Weights of a small GPT-style language model, trained from scratch on English Wikipedia.
Size: width 384, 6 heads of 64.
MLP neurons of a small language model. Each row is named by its layer, matrix (gate and up: input weights) and neuron, and shows model dimensions 128-255. Each number is 128 + 24 x the weight over its row's rms, rounded and kept within 0 to 255. Numbers have three digits each. A neuron's up and down rows have the sign that makes its largest values positive.
A block is one neuron, or neurons of one layer that tend to fire together. After each block is what it responds to, as a language model described it from the Wikipedia text at the highest values.

L5.gate1366:106130175131143114123088104138131147118116128083123121109119144098103151139102148130169160140146075173144137108137092119141139120125168159079163127143116126166107129158132121130123126189145086107104121192155127168100127137114117098127145151111142123103118109113128115074088134143148170110126084136156176116065147121117119124098155111106154144073167135131137117131181127147123157154118
L5.up1366:120129132123123118117108126113146081108120124101110152141091174118128122166145119118174137127117136115149112140132145157155152129141161117114107128149102105128110147119148124143140138126126123097130126158174091139120126151121146129138082133109114128121157122135155135116096119167115128111084131104116135115138126145114151140092127106132149107081155133100182104150134144089142085160100
Responds to: Paragraph break boundaries. Blank-line newlines (and some sentence-final periods) ending a Wikipedia paragraph, right before a new paragraph or section heading like ==Career==.

L5.gate160:123136114109114111141118055115097090114102128115138165119122070141164124115150091129115133131178148141114071105116121155115203142147116159120150157165135151143179107140117080145136107159111124130161120120102153125129189149128112133134120129121150104112172129156134136110120151176131144149121143100166118146132133112124138142149144149129104081079153089142143098170117143173123157135110
L5.up160:114123142177138088137128101125097113119164121127151158156098099092188094110115120088118104146150144137160141107144116100139156153133099132141122174108110108140147129160120109126124083155081116134115093137115155145095125133159149101113113133115174133129148101120133150123118129199143133134110129143141129142104103096074122121139097134108114112144106135142143109154095126138140123101128
Responds to: Table row ends, mid-word pieces. Line breaks ending a table header or row (before |---| separators or data rows), plus inner pieces of long words like Disting-u-ished, neighb-or.

L4.gate45:118091139065145107086114130119125138142135137134144106114132077184101153114114125127136108126132116147109128114162116141122129151134113111110137084143125126130070134141115118136115164150083144113132106131113159129141097119125127100128125141102160097121111059108172135148078119157116145149106113092118111099094120136092112115091146128148116119141125141181110103119135127103113142141132
L4.up45:132138148134126094126138101160114132108108144166115155117110108107099132157135141081131095108098127110098183119132162192085121159154125132099124142131127105113161149109136127103068132107132144120109180174139148151099147137146197116154136098156115187114139132117085168154167095133130139136140168176135156104120113154130107154117103118121082118099142110150141142132112149148152186136163
L4.gate61:105120155164143069153105113124145115124122121142106143154116066125129113103166127123149103142115119143133143138098144135147136151131078134120123129186117126098127112121143121165116103145144139128107160134105134132125093134173146113119100134132109115169115144083109115168119118149134089163128119128127104165123070128148163094117093127169140148114108081112142095161132108125177083131126
L4.up61:086140147135150115141103112134131102146102157147102152108111103133090150144199143145139149119154106129117149132120136134149121128123092168147157133142156069121117168118121155171109131140123122110092076104065145130125139123153178115138133168104170120153120118149115161151138122101135140157084105105122110124141135135138103169124158154131152126107138125156137125103136100130139108127111
L4.gate95:119112141110125092116109167116138140149116130112122096129135109170198110115155102160116088149122101129088119088115147112138106130120111121139134128132076101110140153132107134136109150120094091169104123162154171177113098131141092119136165088103161129112119114117141146107124153103119115148140132121138154146122134142107166125103142116141133164115117131135126102143134138180156127180101
L4.up95:089126155152089149050155157102137122125145137101125109147101140091127126174140116092140098123116098108112108153138156137098136120129108132129097106133123136127094136136143127160144125121078134114142087136109155125171124073110139096145123111099137129162159123128133142132125137109158107139151163123179119100173112136145144084125141113140138117150114153151124122147182167123116150124168
L4.gate103:160161061108119152160143085129143093131147135107146139128110151167138146114131100135136132126146131081111144137069123148092137098148132098180173131177103143156106102117133099152121124144158125145098096141123119101102130136158130127181134096180147159160100139097073161100061116117143141161116114143109107126111168153144103169121113157110152155140140158170107127128104186118133145122114
L4.up103:093127100146098102209132120152145147124134093137155162122145154102119126123116114144131144086135067080157086106124093136130141106112142150143144086165152142134112148112138137205110111085128128130138133108116162128109074153133073111196112170119139169145131168111115174123126130152133102156135098103132136093114123143130089116119137181138141149150134170185087097099108127084145095114112
L4.gate143:171150123115139115124160112108149109162111132143125168143131130112134157128135108125117121161122125140158164141119123104080095121116122156098115104073080152102151134134157111134154130114175137077090153138115112134098089138108124129112085133119157125123116118125151156112114126164144121102122079134107140150131133131131168110126102082152140077089158131133146162145146125170148110146149
L4.up143:112138111129123101114111107142163115102142137102145169109122130115118152155076140120119169161103109087144098085145128127148093144143098128143094098130089095121131132085150067119143114169106097125123127148148109125125122159122145147104116143159156127138153134135123145177144108164149150124122111133169151146168165143154108147131134145166107125143092114187129098140146139174151115151140
L4.gate206:104163135116119112140143093138125129117102074098135114146148113129155128098106076146098121080110122128098128108189144111105110107127153091114192097143142154160139111141167072117126139149133130125125115110140111094134086108110105155117138158119145139147163116139104073122098111115090161128108120067115105107150135094122122125122120128179135146113143144140115140098071113126103114132109
L4.up206:087141159164082103099080113102158173097152157142130143118093097148135128149122137138142119140106139159124117123125133142102124100098124120115134108148136126151124132134174112126117111103130120170121134132110090105090171115139100116154115120151094154162166183153083131119122168181108091098150093127183139099170097091173123118103133091106142138144089132108094118152153114137102145137150
L4.gate350:118113122150121102142139087120107123106124149149105131118154099092152180107133153115163143129143140132132110082117106135131128112115104094087105114152135101122100121131112126113126142127137106158113171090117133115141122145135115092093085164121152122122198125141118134137116082156087117103119106132122171118165102104123131131138115115133109117100141133136077155138136123094156138114123
L4.up350:153163120081069116111122131120141154137129080110159136138136118174149153115178151127134123054127123130146094115188119117141135111124165112150130146116124126174116135121144134106125165133114136157123146130139154136092125176125142081148168120140117179146125112100161142115165163138149130093151118145141125123186151140136128171121128120122124147100113174128123106110075157087145096158095
L4.gate404:150157099125111093099088116152127102132146153129100106135118155159160144125147102105116136151163124181159154120146128173148146090133137122145117114156109086147142126134140178123138128152087090088107129118091132120116123150168141136148168130092129101163112126111122121172129175090105118105126117160135094133159124149115093147170106072156101159080123166071112116139136126072146163123118
L4.up404:125130164158096123116098133163126142132104110140124140107127146122146148125110129121094135132148120146159173142123144118134116085095197104158108126147127088129098095142110101079099117136153128129109125153152114109132161106118116165146152153144159155113150099141109153107125139118132078135134135162109141141100130126106127156144092112131126163149114156131066104153112102105095141139120
L4.gate510:134135147159158126121078139155108154133117128120131135099115163121126111084115120159130150106130122178133153144142091117096130115183076128098117130118120149156142117106190122147139173130078149146137101141178081113167139102111135154126150162121146131107131177081162147147107123121135155135112121137126111073077144103126129151166152144141156150151119170151107124145121127153133145120132
L4.up510:119085134170141148121129114142153106111168164102109162098173147164171112126108141165140159132138131120125119117115129142110157145115156126121139124100140154130145137157126126120123136145105128085098081131121141121169131088124122162123129112134126108135133135159156148107060106060148128087144122154123178117105154115123119133110130116103165145135122129115112111132117122105152113135147
L4.gate633:134100117094090114150116135146100143119129127122169103112110132153173145111079132127124166114157073137144145092107113118124089142109119085125132103123105121091134101158121076133113125136110125095133130126068078079177102133130111124120124137123109115107145142117133155133073121147124147136119161138113125153095129122096135122096076139146151122127123150155133087136099163167151153140136
L4.up633:112120088117147141131152150163159122136096152138144105149157156152118139102119112150108104098133125154138160101129128147061094136153129159152050106118128139129137195170142136135140119131136131129105134111163127115123111117105141143148172132149120116147109153099104113097143139142121107139146135148147126118110121115123148100120076136138109128113119147137119118139099163115114145139172
L4.gate691:117165122156108167120165138108091160118112111143138160146132126110085136141102085132157098128096117110089159104117159117164126085140120112150124124099118134146191167074147135134151140147105144111138106203125111117146076106144141149102104117137195133163155126148112159124106148167171119127106136141155138133132117095124126096117101082099132119108127137139169130129143129139124121110131
L4.up691:106156121137091130129142108136090186140156104117135118092119149117108107148104100121118113140146136173086122120105129153106131095142141084152101134115104143121079114113113133131138122147159099125092130147096154095101171119111143121150114139085116178128105118100158121106145115177129117150122124116132110150068097122127120088052132107129102126173139137117133136126158126113166165145090
L4.gate871:120175156130133153150131091106152119132137144143142112127135138174131114115169097150073172150139131102115134137115157152103123165141087119126122142122121110085139129087152120143109145154085122130126090116161100116138131110128175126123134145118112080110137177070125153108150123099092163175141170145146121127090102141134125136151122157124114127154101127188148136148152108124139142130164
L4.up871:089118106109086067136123140139124152118167090195129182130112126109089097146141182117145122135123107140104109115144139168143122119152132139129149119127135133107109104128111084130126094152122100121096136089131167080114121163108144113142161154131124124101076121108103169102113090170172093115122118141124110080117098117132127107150122119109202130109096163122123058131138151093128150109109
L4.gate908:134140132139093111100097170144116188147118134113114124114118105146136142129162139108114126129165160139084134120157090176116121145152101090151113159116163157173146157145171117145113166134122121173148096162115140119127101116077156093130166092140121078114158145158128116097130123156142143191133116097113135153128134125148158118111109157125151129171131112096108133137138122152124101132181
L4.up908:131169136131127095098145133118113202125074119156121114143157120151146173152083136105103189088146161195093094093090120141111129155114110150077111147138125091179112133113130083119173138154135128160125095124120107084124072142100173104141125128117148111140117142171155106145143112164188093164104100108181154128132096146144141115151121160137097115102140097130129127143119108139124122104143
L4.gate1121:115102150142138110140153083114108186125092140103117120133137094131166174137113121137117136161149150152140097133163142112088114071148086139099134120142096135142107139109165150128169123126127112129114177122132098180105123100149119122174105106064144142101126076127127122128124126177068134151132188097169126112142143125140151135136108120100146138145108133125107135158106124156184125137106
L4.up1121:076123151147144125146143110111151159174122125134091145133140118122091115135093153143100132081122142152115121120075146134101131115170105165121188154131119097124090140133176169165099123157128113100143119123136131124134091136131122122123144113090127094141150080118105123171082104119130085119195127184103143100124112162156156148156115161105113120095103144137129104093136140117076119114131
L4.gate1365:067165139143102112108125098147135121145141171126154112123119086111124165106141123090097103124123124121147133121154152155154112161160101167144081115115127131118105152130111111102121150167154132131093125150131128155112112128139104105107119118136178158141132129098104112119114122128095106134162140136147114115110107109128157134076143107105103121106167113154161121104086123141140154195128
L4.up1365:103075154119154133089172133156169111131133138126094137153148173122122156164103138147100080102134087138136124104106124110157121146125124136163119085134088153105119111111105138131096121089125138154133121122124143141127122137155128120127130148117145121160112087094150129130133076153144113091128126123111169098105125140122141131120124135108134159100175096141125127161145113164151112119126
L4.gate1469:112163138125162085128130119181147084125110154129101145134107119131109126136154139124128131126119089116098092086122164134131118133107110157112109154166065164127112146120131129134157117150096141100099129149128107099144134116143088127124133092129111148203110204120166152150163120144114136121143146076099164099136137121155139128141151103137134091135128111136179106116146086107152119148108
L4.up1469:129134125100140096113149122125146100092125139124152099147157119128123125138132136108098118139115135136121132117132113102117110151109142182138127152137101138107088132104150114164129117106090164158136058122105091121170091119137081110128159108146126138138155143111129106111177157123099167141203207102104126078112181142147136110129153124154117132141149148114145126126159121124134176135152
Responds to: Table header row end. Line breaks closing a markdown table's header row, just before the |---| separator or first data row, in sports stats, election results and discographies; also scattered mid-word pieces like bec-om-ing and Ad-ri-an.

L2.gate330:142120117127143080159151136137144138154107100106109163090121106131084112134114152120085120111119148136169165120122191089125144140097147112120066136128103117145120133123131126153152124126142123085120178130067134149168148147141104123085115150122101151125112108156123165117103139177116094136130118120121098101119093135144134140135068120082109134083158128117106097117128159155119126109140
L2.up330:106123152180123078115116160144147136112162122108120121132122070151122133105121139082118102138085137142125148069106156121096142135093118161147108118108130141177106116161096136111143168150158125125130156120116121144127132125166092113097150138121105149077114132113144140101140132134092112164136146115111112131127122125158093139115121131149161126166122129087131151116100160145123143130162
L2.gate444:096155146118126116117135174126119090129124132161124148108133167122117126110167106161116094143092172139169141100101132118117141131128125120152124108087110118120119123112182145113097124132144121133112098180124104125126132163160100113158148118155100160165096129130134147162088151158128155149126102159102147086136158140130176120144071122139116109103145110147142132147097124130151086110099
L2.up444:102114173125142115109151185130114143130090119147098149094133144147115117124137143184153131115104141129133124122091146105120077125138134086115107092127163122123100153114163129124125140149139116142175144121115088135117156116138076129137169124148154090131143141130115142155076132157140135154114112120152155124140147157147164111127131132136136104112116115136133110142166148124136099086139
L2.gate1033:135165169168141129105162129097152172113158135114114153108162146116125117092154134132136130143127143120144154136089125148170105081146165139126139115080130100148114110127164141130141114085104111095125112151168134129134124129111166125101121125119170108114109143146131096127073141111143080093117081117104132119161084140105117159124124131128152108122131112126147181151114120122123146118072
L2.up1033:082137181129129133081141120147153085171136101148119147098114104103149145126151175114127128100088139177140122129140178171112128126156100129111078092128137149118099127136143170118138148112105108170145166155114113160140121121098158113087129145160146100122087156133129121099105144149093154148078153129143177120098096124157125117142115138118134131166102107136156108102169125116104142115138
L2.gate1504:129113137101122071108148153126107091120128113097122114116159087139099104113133111171151149103107134130108132140130144125079119152141125133104132136121148071125095106161161093138119139102136082137146133146132117115160099143117131139056144149127105094100122077132137169117089141130144138184109138088150100130142106151143175142155125131119153194125120128167106129154116137118108155139162
L2.up1504:150133149107094145128136149131126116113142127116151095176136095136113122100163144128115152149164140128149118125141129141164134125137093150157109162163130134185156096154121180125136160098143108153107122110140128076149158104137086122141120136116136118113105118154108136131117120152129114086138088075131121119120133129139146097110154100159135106118169112101173136116132177135156116114156
Responds to: Phrase-opening determiners. Determiners starting a new sentence, paragraph or quotation, chiefly "The"/"the", also "an", "some", "any", e.g. "The ship was", "the son of".

L4.gate102:145115140111130120127180122133101084110113187110145114135160138158150102106114183126147146132116147117153107138140129110130166105133112113094143127110158141151118160138121110165131124124099112135119103135104082106158129144109110108095125150150138105117140128096181151110082089122103137203113082107066100107098123138143150129086113147131145113165128146116105131088099128156131151120172
L4.up102:098100097130155131147164140137145098117099158090179112132122135140089111163142151124098143107104137129133147105120124114134115106126139162122155089143160138137139147124117083125151143110151098148133115124113141132176076138115125131112123128136114118154133112130148188076083108070104117135128142141079110090131110168135161108109123128078140123142103104134081111075081127170140113149193
L4.gate114:165113135140125112145095138129147132133124132146144151171169140136139111109095156124134099178154131163135150084087141123133145107118132103146150130161103150129141102163160128170165092104111085116141132172162083132120119142167124134109120112128113136101085109130109142118089124157166136125130133123120113133125097079127106114136115104107129131064118124138119073098139184148152097124113
L4.up114:130179138094100134150154178102145144128147105145176128127113153133161132146165126153147076113122108188148119150147099136076154103138127102155112154124141137110136090083098136126135098117128140119113134183189126155113120134160131152080156178134135095158118126088124142113119123105151128080103128122094126127130124188168138129164083131124091182168142110104109094107142116137095118130156
L4.gate126:117100126139131104131163137135122104149121134110087107124129149150116141153132121130113113148135096150128141153144090070142107077130095091115147163117114129127115138114124142120121098150147144144111098135124107154121204116091119112145109114105172087125170138138135145103138138102142165136113122121119105127140168152127104133138131109134136128128122140115134128140149097106137118118126
L4.up126:118098108108126142134130160123079142153124177114089102141121134179117139156149139138153098142136140151134173135155138107080098117180087112125116121165122164092110158115124150117119094137143147156171161103098104156150142125108178095107124122101108117137172096136151105116120127142113082071161150161130107113124092113148115130126108153138139104088127163102143126146162113161071096114120
L4.gate253:144104131122147117128126141152108135137131123116085115158117097110158095154144142154129124100159136140132138122172105146147150184129130110127110119101151113115148106108159124117125084157153111154105131157103169107128157109134140139137095134140162089093164108077138145100134153129128136122102144144125114147142160125155135067117139132157160142116110169146156114157111105136105145121131
L4.up253:174163159138119115104146090103147137120128117132157096150128134132122108124144166154120128147099094093161134158103134116121114125094173119147106138116159174130150116087144147149114135129096156111163162131108156126128130121121090120152097123094120100099133110126137114120112107131139169133125153162121148118134119102164207083145101155111160138116149152104151131115118134150127148154140
L4.gate284:126165119106153084158141112080119170109170160144114107111119170124144159105114114109127113111123122089134137151137143101140127137129095125141093104084101151140101142134120153127131158174129101143113159133116125152125162159135138155127142145092098129137139171123143132142116092173153156095089184135163130142134131126135117138122117147124164156125111144126132130136155131160106122113092
L4.up284:169116113158118113116162114123105128155153135144145088110121163126116121114061118120112115126089135153130135165138135121114161146124084163142114118135138149153131136162124128149134081125131097120096111125171123138098103131123113148152163157134137117104098110156143115133110139179150122100093166089145158142167178175145107118115126122156131140131097133141110115121114132145098093102157
L4.gate318:113109152142118114128161115127140098167085160105120129138118135116169171124156162146136098121122137126071122156118138131108109121134112145149101110164121183147142135072144104128140152116101117123086144118120110081166135119075087105113124143110149185097099114129109102102081128087072126090113164133132121121100157113154083161130132135142081130127159125092107121133121136124145069172104
L4.up318:155113122107153119120131100054151124098127116132142127124155114148151127105166138142156124119125119138080128139127081104123171113157093137124106153157105162109105130103096135138122160160109134146101099136121122135150153155113104097134093122122170116137103127100162133124146110114149058126132110101126133137143119154131099151124091135150176155121118106104090125136127117147087107110157
L4.gate390:143147168094145116129167134126128074129109159128138123152141165116114087131179182169130122136109100137115119115150120112133124138116114160159128134137139151141101091155170094122112099124142139145099112118132104163112138178099128077129107186161164179149122142150142121064155100090133122141141135113111114139166138093129147136074155109146100140133101140124116103147141163134161124180147
L4.up390:139120155129152116106130151133119157103066121137169089153104159113098127176124111132151118107135115122118110133117102117108072157130159155119080137104143123099123125145142094108128140142134103156065144134080092122117098146116047099091160141150157101093135139084125139127092135119132143109114129107103115087151144117123135126110097041136134123143154117050153093147097141106107142108117
L4.gate443:126091119116136136107138098125153129125110131134135181136117197106138138139108133083160120156149110110101108100134137119144118195134136117120139137130138170140138153163155154097102114113123107122141100118110096102123144099146112135136128123153108139135152121148143067130109143129134127142090135159141148140125156108171117161159169080123120099078160171078151131122125138138168136187090
L4.up443:129159147145153092087154123164147139145122160140127096114104115157146151130124098170148132101124117169145127106107118142108110157128129145130139152144106146124118081141134139103127159135103127120131100125087099138121130142144116166094110159162151136148131186102107107138101112111108162107113123102127048108131141128099123106130169102162160140155107120125117082114129142136122103130080
L4.gate824:170079138071134136087148095106097123137117121122115158147138094113109088120190116157169153117111121133111118160130147126102142104116111119148142131105098177125157114119082131083116135152126113109150137135127145130117109129112102109132122122101149179110122159152148086143087120090149100132076111124135109142139140128136133152110130122138118147155129115089166132169155100162097133127159
L4.up824:138098111083165105084151100145094149124170160142119095195131164173152120148132160144144139146123127155153162133136086124172168073082175101125125121117141127083120099132083116110104111131147140105137135117107149145136131141124119056109097134120141093155104125124127123155108087109127104130112148132123077144114140147074169132111117112094081151180141102112150110118161162142115105133118
L4.gate851:182147104163146111127140168102124154094166134088149158100142153144172130163131107112141123105096112143153138103157106115128124104129145089149106109194128130117084143136118127129146090117153096208103104101142104137159134121113129174138148139163087116136172146108125130137127114126135119144127137161152144110088184091099145108129113112137160127133125147098121114116110141138136084160140
L4.up851:096134127118087155155133123120119099147110105116148130092107162146130179164129125135131136156131127147125086127142126104072151143155155139136129119152109151142152101164112114138090094149154125149159147121127117141177121173188112120117165096133143081118162127119152111091155126145108079137096120122108099099085159108118164096105129152090099128115127142103139099102162117129134179126161
L4.gate870:089132159143121081142149130163160123150138120134146115104139118126140124105144098150095119109157105118145153149099111135132106113176096149129145127167142174114125157167123111131181138121127074131134170092069100147128119096148130126129122134145137152069126151140138105095137135140133108115095120121139104165141106133141160170157135127121118129121117090142105132181154149172108164164122
L4.up870:136154124092148082109087124106147140158137161134071149142113137109123132126131137064066113116079095107100098114128103151127134113130148151111096161128136166148112150076141137097119111148120159160090089143132099089092134131161131150088155074126118114106128144089125134133152103150140174143083151114124115057128151130118084130107158083110113141143153117165103105169152152105149104092133
L4.gate901:119163122150142100145166133118165147109118155145115145108155128108127112123155163132164141131127156158123170134149129149067105121103204096116187125135120082135128165127141117116146074137116130107161137178117115151107091132169140139127120124126135149131140153123147124080130121146140133120168125121100127121098114139109117120120126141117137108131098127104117084110141128101130118113107
L4.up901:116077135131161121138130130090129090147143110102159162083114183122139103117130114187153146133140124151084104116135117094131141096153154115095139154124125128134129097090104156107136084129125130124125153165123111161137130155136151144168146148149123098149095181142159098134095176139150098177145166129127136112116131149135105143133145156105134125138127139135096077116163147149124124113132
L4.gate1399:120176163135166127154159128160148159108147137127136127087120148115138134178122130173178120151128125124174145075152114135105134115123137129111121115103116119107187140158180133111129108133152142148061086175120132133133161134135132120114159164098114123161095124105138124132161135100142114126077152140119096107144093174108136111122069107103127076105124169118161116098135172148116167121141
L4.up1399:116132159132144086142147130124101128123104119144154132103100141127141104145133172135100141131158084166097137132150155107119124124110128116099109066131170176091112126114115126140128146142152184146107118154150118140159177125133155136102126156119083115134104112119123133130089098104118137151121139121174135165110102114105080176113122121104148112151127113103121121119148157118119119109124
L4.gate1423:130115173123159131103150140134146111145163093142142111095188143143111118149153153152116084101133118156127139122115132124134098110100145122098086159100138112150135162131157136125154117146143108136114130179201110103126127093149144141132144128119141097100159163128136124149118123126129155114161134076117143104147138190103203123113126121121150108096109151164125142101119129149131158083175
L4.up1423:123108120183170142129111134105078136189096128145139179119116107125117140094137113122125115144143069151143115119132127127110119175142108098102102079158121140135094126168142150127138103133196100141137120149144133136138134152137123111096097160108188146166121107161093126135152150132133166107123144099097097113093111124128106144130140156137121088140112152121131145130131135126150123156127
L4.gate1424:106133160155168115124156113102143086146151137134118129091132131170156139112140143114105112146125152106093146097158123152076133121144046130175117096108149146101073152119144131122158132154140116146112142144096109135132159142131089112102128135129125149083126149152114089135109098138147149150113099105164122103119134099180113131103112143138117084135102122130135120086116121151133096140119
L4.up1424:135122174173142147102142108052124168169119099154108154124146147127140080119107148135129098139136076182105135107169103119108167115179114115137121079119123168089113150123125154123102117163151165144122113181140102125121101142138160147147119102169138149122130150092152098115133073178161179130142152078127109113150123136124142127145127116137132151133079121102134083122118149104134113136121
L4.gate1509:139108129143119127083144075140119140145146093115150121121136106148125092170097133116160103116142131152147121135164163165104130122115144129095103180119087132153139151110115116083104103162165141145074135122126136176131143105116115151110096132152177113144143092109130119128152148099122087116144127155118140132139150107115114129103116118116158117142087113068160150119073135133110087120134
L4.up1509:177106093113110120113096151154111112117101125140170086119094148150147117117122123146137160126083123107154144152108160089115165156151153127151100138085127161097136124130116124089109142135140127132128120124095124148113115192088129061092143114105105149118147114116120153129113112137115096161117077171137147126127150145113132135075126166135140127137153109080125095087123124145129107115124
Responds to: Sentence and paragraph boundaries. Sentence-final periods and the second newline of a blank line ending a paragraph, often before a == heading ==, plus table pipes.

L2.gate114:089100146117102085098116130167153085150118148147117123164134120122123127130160122146122146104118100075130144134137150143083162136152119119066117122155056094118140115127123125149128137143116135176094173140117134133117110130152103135164137136163138159149132159126086175152132111139169072136085165134146138132136133114119195151101132127109172150093120131098134126140139116147127153131118
L2.up114:143134128105087129093132132104126162172139131139127114144138140139184127176112172121133102130119115119132149091128134110073172145123133134134167147129137121077137137093169136093110150117103122161155108146165154142099137125112150137142144122111152151126137160126115113171132110140161109127133181141151130132129141107161148133144090078121114090123142130115142127128142100108083100089105
L2.gate145:103130110143110106104146096091082155161137128133120108101129102143103107127163120114106145123121135086128163104111109128126123166128138147133192122120139150122078113130093124155113127121100091133138069104150136089175115132116113123126127144127153115104130080150099137092129108121132121091162122153129074135122144134084146154129120149121141137159123096139089117093120140155094122129144
L2.up145:108083131092103135126098142138099116096144121146138094112139113116136133149146091104139112133073148111140158141158112080101126136138156123125119096129100135139108128095142117116136125086102151149102159101165174125082127136112106136108132112166112145140123150108152138119140115163163147122130122124179098115119130128181080127112155105126167138100147144140099115135103109151173131102156
L2.gate562:140154148131113128121109123131083098149114132152119131148107114153135100172125135116149165114126142152138108135097145127169127131117124084115139110122146113125139098111117155120139153138108144161158109100144094101128111163138135152123134119086144127113108100114156116124157087140143134083066138106079112104143111147147101121139164117078121139116156140155115081112140132118113113121089
L2.up562:122131113155115131130160131110115121130098077143106102110122088125130162167110091122146098115123170119144169105132105091116092146167115156098133164144122138133090165103116128099146134144119105142131087093126126145104108099114140147149093134102142133165168066137147099107144150157129101111134165101136134091154126125111104121123195107102124099151183129136142076070148162109111064106158
L2.gate735:101123152150093107109128142100136131151134147140134139136110131156131111146089132150162105132143113110122131095124107138116160167080117064112093171138143152096111148167110150142100115112140115127139138113125138125107154148075140125141153102100110125153152098131082127152162126085145153136132169119087086148123086185135104110152104106149150160084101140142138132155135110078188117125111
L2.up735:083156126107130143122126094118076097148149158151118129161150174104113114146096139102113161117158122110101123139147126146140125155103118146110093122152153157152113151147167166165113129143094154142147111115137167138101161142138170113133092155145092180114149125123052109113137155103126122139173178151125111123140125163117054118112139144127156125135109087131158138112096112149162074127104
Responds to: Table row line breaks. Newline tokens ending table rows (after a closing |), mostly in election results and statistics tables; weaker on mid-word pieces such as I-ts, r-ights, l-ost.